config.yaml
num_hidden_layers: 24
hidden_size: 320
num_attention_heads: 5
num_key_value_heads: 5
head_dim: 64
intermediate_size: 2560
vocab_size: 19692
hidden_act: "relu"
norm: "layernorm"
norm_place: "pre"
norm_eps: 1e-05
positions: "rope"
rope_theta: 10000.0
rope_fraction: 1.0
qk_norm: false
attn_scale: 0.125
bias: "all"
tie_word_embeddings: true
parallel_block: false
init: "orth"
init_std_qkv: 0.0173
init_std_o: 0.0025
init_std_up: 0.0173
init_std_down: 0.0025
optimizer: "adam_atan2"
learning_rate: 0.00121
beta1: 0.95
beta2: 0.99
weight_decay: 0.61
lr_head: 0.00873
max_grad_norm: 2.0
warmup_steps: 280
schedule: "wsd"
decay_fraction: 0.593
decay_shape: "linear"
final_lr_fraction: 0.1
batch_tokens: 131072
max_seq_len: 512
doc_mask: true
train_tokens: 587000000
max_steps: 4479
dataset: "wikipedia_en"
MLP neurons of a small language model. Each row is named by its layer, matrix (down: output weights) and neuron, and shows model dimensions 112-239. Each number is 128 + 32 x the weight over its row's rms, rounded and kept within 0 to 255.
After each neuron's rows, "raises" lists the tokens whose logits its output raises most directly, leaving later layers aside.

L19.down2243 [110 138 133  97 158 117 140 136 123 103 123 131  99 175 196 142  86 163 121  99 128 168 157 181 164 148 176  77 171 131 152 132 114 153 176 128 127  78 146 115 121 142 137  61  91 155  93  97 180 107 162  83 119 127  67 150 122 164 168 131 202 158 125 112 109 152  75 104 116 112 102  40 147 164  84 113 140 135 123 123 138 129 170 140 160 175 105  94 106 142 166 176  97 155  75 194 112 164 184 124 103  87  91  80 127 122 166 113 134  84 115 174 151 123 112 124  62 154 151  64  82 125 156  85 121 160 105 166]
raises: "er, ", "er and", "er", "er.", "er to"

L19.down1927 [178  87 106 206 107 134 142 139 179 146 175 148 157  97 115  90 105 148 154 114  90 119 147 125 157  98 114 134  92 153 102 123 116 143 113 163 168 136  81  79 155 173 119  71  99 104 157 103 143 161 129 135 107 125 135 134 150 142 171  81 109 135 152 140 134 166 146 114  93  74 170 152 148 138  91 123 146 134 201 104 169 161 117 106 118 118 128 155 133 104 134  96  82 133 131 151 155  99 187 151 156 190 100 123 157  93 118 137 131 182 172 168 145 136  87 132 107 130 117  82 104  83 146  95 134 112  77  91]
raises: " it", " they", " she", " it was", " he had"

L19.down63 [ 90 164 134 178 159  88 158 128 125 124 102 100 112 162 125 134 106 112 206 113 154  75 124 175 197 107 141 160 165  76 183 165 163  96 132 150 106 120 121 129 115 107  98 121 130 135 126 108 139 134 123 151 121 184 135 113 128 125 152 133 197 137 117 132 124  84 127  88 108 118 120  97  35 141 151  97  94 163 118 128 120  96 158 124 198 134  83 118 106 137 157 122 146 150  98 148 133 111 158 200 117 123 151  70  81 112 118 125  59 123 105 165 120 112 151  78 106 152  74  85  89 113 119 121  48 166 102  84]
raises: "iles", "ile", "urs", "its.", "its"

L19.down2284 [ 78 114 114 179 146  77  86 134  94 104 148 162 134 125 150 180 186 103 100 113 115 135 105 130 142 157 165 129 122  40 133 157 117 123 120 106 152 165 159 118 123 140 145 169 122 124 103 124 110 171 162 135 148  96 142 133 153 162  94 125 128 183  98 132 162 151 153 105 145  29 108 114 138  85 126 133 152 176 122 178 108  99 111 136  60 124 166 175 141 169 156 152  23 166 137 174  98 161 114 119 122 122 104 170 136 148 110 124 113 154 205 148 122 115 125 162  53  86 152  86 113  93 159 187 123 105  84 105]
raises: "on", "ons", "ally", "on.", "on's"

L19.down2227 [124 140 136 127 160 189  87 166 160 140 137 120 118  73 104  90 160  57 105 116 148 127 184 184 180 184 178  53 140  88 135 148 126 192  93  80 144 138 137 112  63 176 160 107 146 135  76 181 121 125 160  72 144 163 155 122  99 200 101 130 143 149 148 147 165 153  48  98 157 156 129 108 145 134 141 124  65 149  86  99 119 132 107 173 185 131 177 104 158 114 136 144 126 143  92  42 134  47 127 141  71 132 127 128 128 138 134  98 115 129 158 164 136 165 143 129 150 130 162 152 162 127   6 130 132  92 137 101]
raises: "sp", "here", "gin", "form", "her"

L19.down1170 [110 123 156  87 159  84 193 176 210 192 226 115 155 111 182 167 178 153 125 129 102  81  90 142 154 134 112  88  85 141 109 152 192 149 147 174  94 105 115 149 146 106 180 120  67 125 174  85 163 121  86 115  97  79 107  81 135 135 158 101 133 115 159  84 142 120 143 156 123 109 132 106 114 148 170 153 164 164 109 135  74 137 157 105 104 144 112 133 125 159 136 107 124 108 154  85 104 140 194 133  89  48 179 173 187 174  62 174 137  95 119  82 138  89 122  86 110  72 137 127 104 118 178 103 111 101 175 153]
raises: "ut", "amed", "ons", "pt", "th"

L19.down543 [130 153 147  91 127  89 110  88 172 128 123 205 167  81 118 122 130 144  90 129  94  81 109 107 123 118 129 122 154 204  80 101 109 220 123 128 110  88 159 127  80 119 129 160 148 145 122 130 114 115 130 146 125 115 123 124 116  95 148 152 135 100 141 138 116 116  93  78  88  82 131  95 116  79  57 107 159 133  92 149 118 119 139 107  92 113 118 120 130 176 128 133 121 134  76 112 142  73  62 161 129 106 203 138 202 137  79 145 137 102 101 148  96 116 126  94 186 182 110 110 138 196 153 139  97 143 167 101]
raises: "ed by", "ed by the", "ated by", "ed by a", " by the "

L19.down2395 [177 164 162 152 166  47 176 123 155 138 149  94 139  90 120  96 172 140 110 148 130 150 134  38 121 168 202 158 110 148 108 113 153 188 112 124 134 114 101  67 160 143 115 136  92 155 162  90 161 134 156 105 172 182 169 129 161 151 141 150 103 131  85 126 140 125 144 138 157 139 144 149 192 106 119 159 131 110 150 157 145  76  83 112  74  82 168 110 112 129 114 100 120 106 107 112 170 116 153 153 112 187 126 118 110 109 160 106 140 144 124 113  98  93 120 183 151 130 118 166  86 153 188  96 132 153  73  75]
raises: "vo", "v", "so", "van", "vin"

L19.down898 [ 84  84 122  79 141 146 146 129 121 113 180  90 113 134 114 138 133 128 179 111 151  55 138 116  90 172 195 102 116 103 162 160 140  83 120  73 163 109 123 153  65 151 153 169 103  72 165 134 165 122 129 150 160 179 116  97 113 142  94 113 181 106  96 111  86 162 116 179 108 116  83 145 117 134 142 102  95  51 139 119 131 137  84  85 136 146 188 129 142  95 148  91 141  71 162 141  40 101 124 108 153 190 154 106 115 142  61  51  99 195 164 156  78 165 145 108 127 165 121 116 115 123 130 137 141 100 101 160]
raises: "iche", "ec", "as", "ost", "omen"

L19.down1407 [146 173 147 122 165 157 150 104 170 160 130  95 148 156 112 100  69  84 111 179 124 136 125 134 135  94 110 122 123 104 193 106 159 125 117 143  52  90 125 143 121 143 120 132  90 121 100 153 149 142  63 131  90 147  99  70 116 163  76 112  97  99 112  55 109 161 147 171 145 138 107 138 139 173 138  91 116 100  78  39  93 150 133 142 157  81 141 109 143  88 184  91 160 182  65 144 146 130 117 133  87 168 146 102  97 143 140 172 103 126 130 160 203 138 195 155 172 106  95 168 110 134 150 201  80  94 141 151]
raises: "ory", "orc", "day", "or", "og"

L19.down2279 [203 127 102 122 141 134 113 129  98  91 114 138 193 127 129 127 150  72 183  75  96  73 103 119 181  96 150 102  90 132 164 154 111 175 136 113 161 147  98 159  65 150 133 165 192 158  94 137 102 133 104 178 140 165 120 145 147  90 134 172 121 123 111 133  98 136 126 150 142 152 118 135 111 150 206 129 103 131 139 164  70 125 131 159 113 147 148 118 108 155  81  86 147 148 142 136  81  95  38  97 155 107  98 129 183 115 168 126 128 103 121 131 144 171 168 133  89 175  50 112 206 153 102 132 176 153 105 155]
raises: "ation.", "ation,", "ations", "ations.", "ation and"

L19.down1560 [132 153 131  54 101 111 100  76  96 153 121  93 112 111  85  30 144 162 162 151 178 169 156 130 120  85 108 137 122 146 151 150 169  96 115 134  78 102 135 125 129 171 118 185 143  76 207 102 150 137 170 128  69 129 136 145  74 124 130 125 167 113 128 171  99 105 197  91  61 120 121 140 124 138  52 145 179  88 129 131 112 146 195 157  22 116 113 136 120 174 114 141 111 164 143  71 160  88 143 121 131 115 150 112 119 123 101  74 136  87 140 118 140  96 129 129 130 141 152 130 114  74 108 140  97 138 131 140]
raises: "elo", "led", "ed:", "ued", "ed from the"

L19.down1173 [111 178 150 122 152 158 154  98 156 168 184 152 132  89 125  77 160 156 126 200 150 199 142 134 150 106  82 148 146 137  88 126 123 179 131  65 129  86 109  93 102 230 166  61 130 147  95 124 116 118 182 106 141 120 112 138 153 112 129 100 111 121 110 152 129  63 143 139 109  84  84 131 120 106 148 155 129 150 141 125 152  92 137 143  85 142 170  94 199  76 119 139 150 143 105 132  70 120 132 123 118 110  98 170 104 172 120 117 119 174 149 107 178 139 148 128 136 171 202 109  97 102 117  86 131  99 125 113]
raises: "nd", "que", "ke", "ett", "od"

L19.down1863 [147 144 125 141 172 115 156  68  60 107 113 107  99 178 159 208 132 119 172 127 138 177 120 137  47 116 140 108 128 112 121  90 173  96 114 139  69  90 109  65 143 143 118 118 136  77 137  88 141 121 116  67 117 164 120 117 241 170 133 118 137 174  77 123 108 187 175  42 109 146  62  92 130 161 201 127 168 116  97 110 128 158  76 152 154 168 178 143 149 118 103 101 112 107 110  58 147 162  96 169 145 110  80 133 158 138 139  78 123 102 111 110 127 142 130 153 152 163  98 193 162 130 160 106  61 148  90 183]
raises: "ens", "umb", "ries", "ent", "wards"

L19.down1916 [121  81 112 119  84 112 177  72 152  38 179 120 183 110  83  78 172 110  95 107 151 109 109 132 140 112 142 140 120 168 104 111 156 161 161 122 123 179 116 106  98 106  76 136 128 178 159 117  91 121 105 161 185 106 178 102 119  92  93 163 157 165 161 130 110 105 118 115  98 150 144 149 175 159 119 113  72 188 189 113 130 132 127 104  98 128 117 183 103 175  62 142 177 118 118 195 201 119 134 178  96 107 174 151  82 157 118 135 109  90 137 194  75 145 157  81 144 127 134 101 133 105 117 129 113  83 112 147]
raises: "C.", "S.", "A.", "T.", "P."

L19.down1645 [128 151 127 133  86 166 119 154 174 143 149 129  95 155  83 146 119 119 118 146 143  88 152 103 141  87 164 143 161 125 117  63 106 123 118 131  95 130 135 119 162  80 125 153 150 123 225 135  97 142 142  90  70 121 145 136 136 148 110  99 217 121 130 156 108 181 113 148  90 198  57 120 107 151 105 135  84 117 159 191 136 124 133 106  83 106 113  90 147 142 161 115 114  98  93 148 137  79  96 159 147  82 152 148  95 103 112 117 159 183  96 148  96 113 147 112 112 162 139 142 111 151 164 164 184 147 130 130]
raises: "s in", "s at", "s and", "s in the", "s for the"

L19.down635 [134 171 141 102 114 126  79 198  91 149 129 104 111  96  84  95  84 135 108 104  98 154 100  85  94  70 113  96 151 120 142  93 115 151 145  92 140 142 179 145 144  88 185  97 131 109  57 124 120 165 154 176 113 135 142 132 158 123 198 136 126 164 154  97 107 105  81 114 101 167 144  89 129 103 140 111 112 139 184 153 101  96 119 123 155 128 128 137 148 180 149 109 174  97 125 162  81 130 123 103 162 133 127 141 108  89 131 185 124 115  80 146 116  66 137 142 167 100 143  91 131 130 132 109 113 107 112 124]
raises: " January", " December", " June", " on June ", " in September "

L19.down2442 [125 113 135 123 114 140 177 120 145 108 137 123 132 115 124 161 106  98 106  96 113 122 192  77  96 100  99 170 188  79 136 182 142 112 116 105  94 166 144 153 146 154  69 145 108 154 109 108 190 135 148 109  85 112 179 108 144 134 116 160 151 130 157  95 133 144 153 101 165 130  97 105 104 179 177 133  95 155  87 118 101 117 172 102 138 141 117 116 128 127  89 115 123 141 127 139 130 105 111 138  73  91 137  98  91  79 201 102 206 156 132 106 128 149 169 132  96 140 154 147 160  97 146 176   0 179  62 161]
raises: "ifth", "aces", "eather", "reet", "ourth"

L19.down55 [100 135 127 125 155 114 110 138 192 122 135 116 109 104 156 108 154 115  93 118 174 105 108 108 150 197  94 141 171 165 183 145 106 117 145 134 172 116 110 105 141  70 158 173 116  89 122 174 129 178 103  58  84 132 141  94 127 165 161 139 169 158 161 143 102 173  82 150 190 153  58 152 125 150 118  96 106  30 167 178 112  64 144  98  71 141 102 158 118 117 125 179 104 151 135 107 126 106  61 110 164 130 164  85 117  81 128 124 106 109 131 113 130 169 110 136 180 103 161 133 119 172 153 138 119 139 117 198]
raises: "ies of", "ies and", "ies,", "ing on", "ing of the"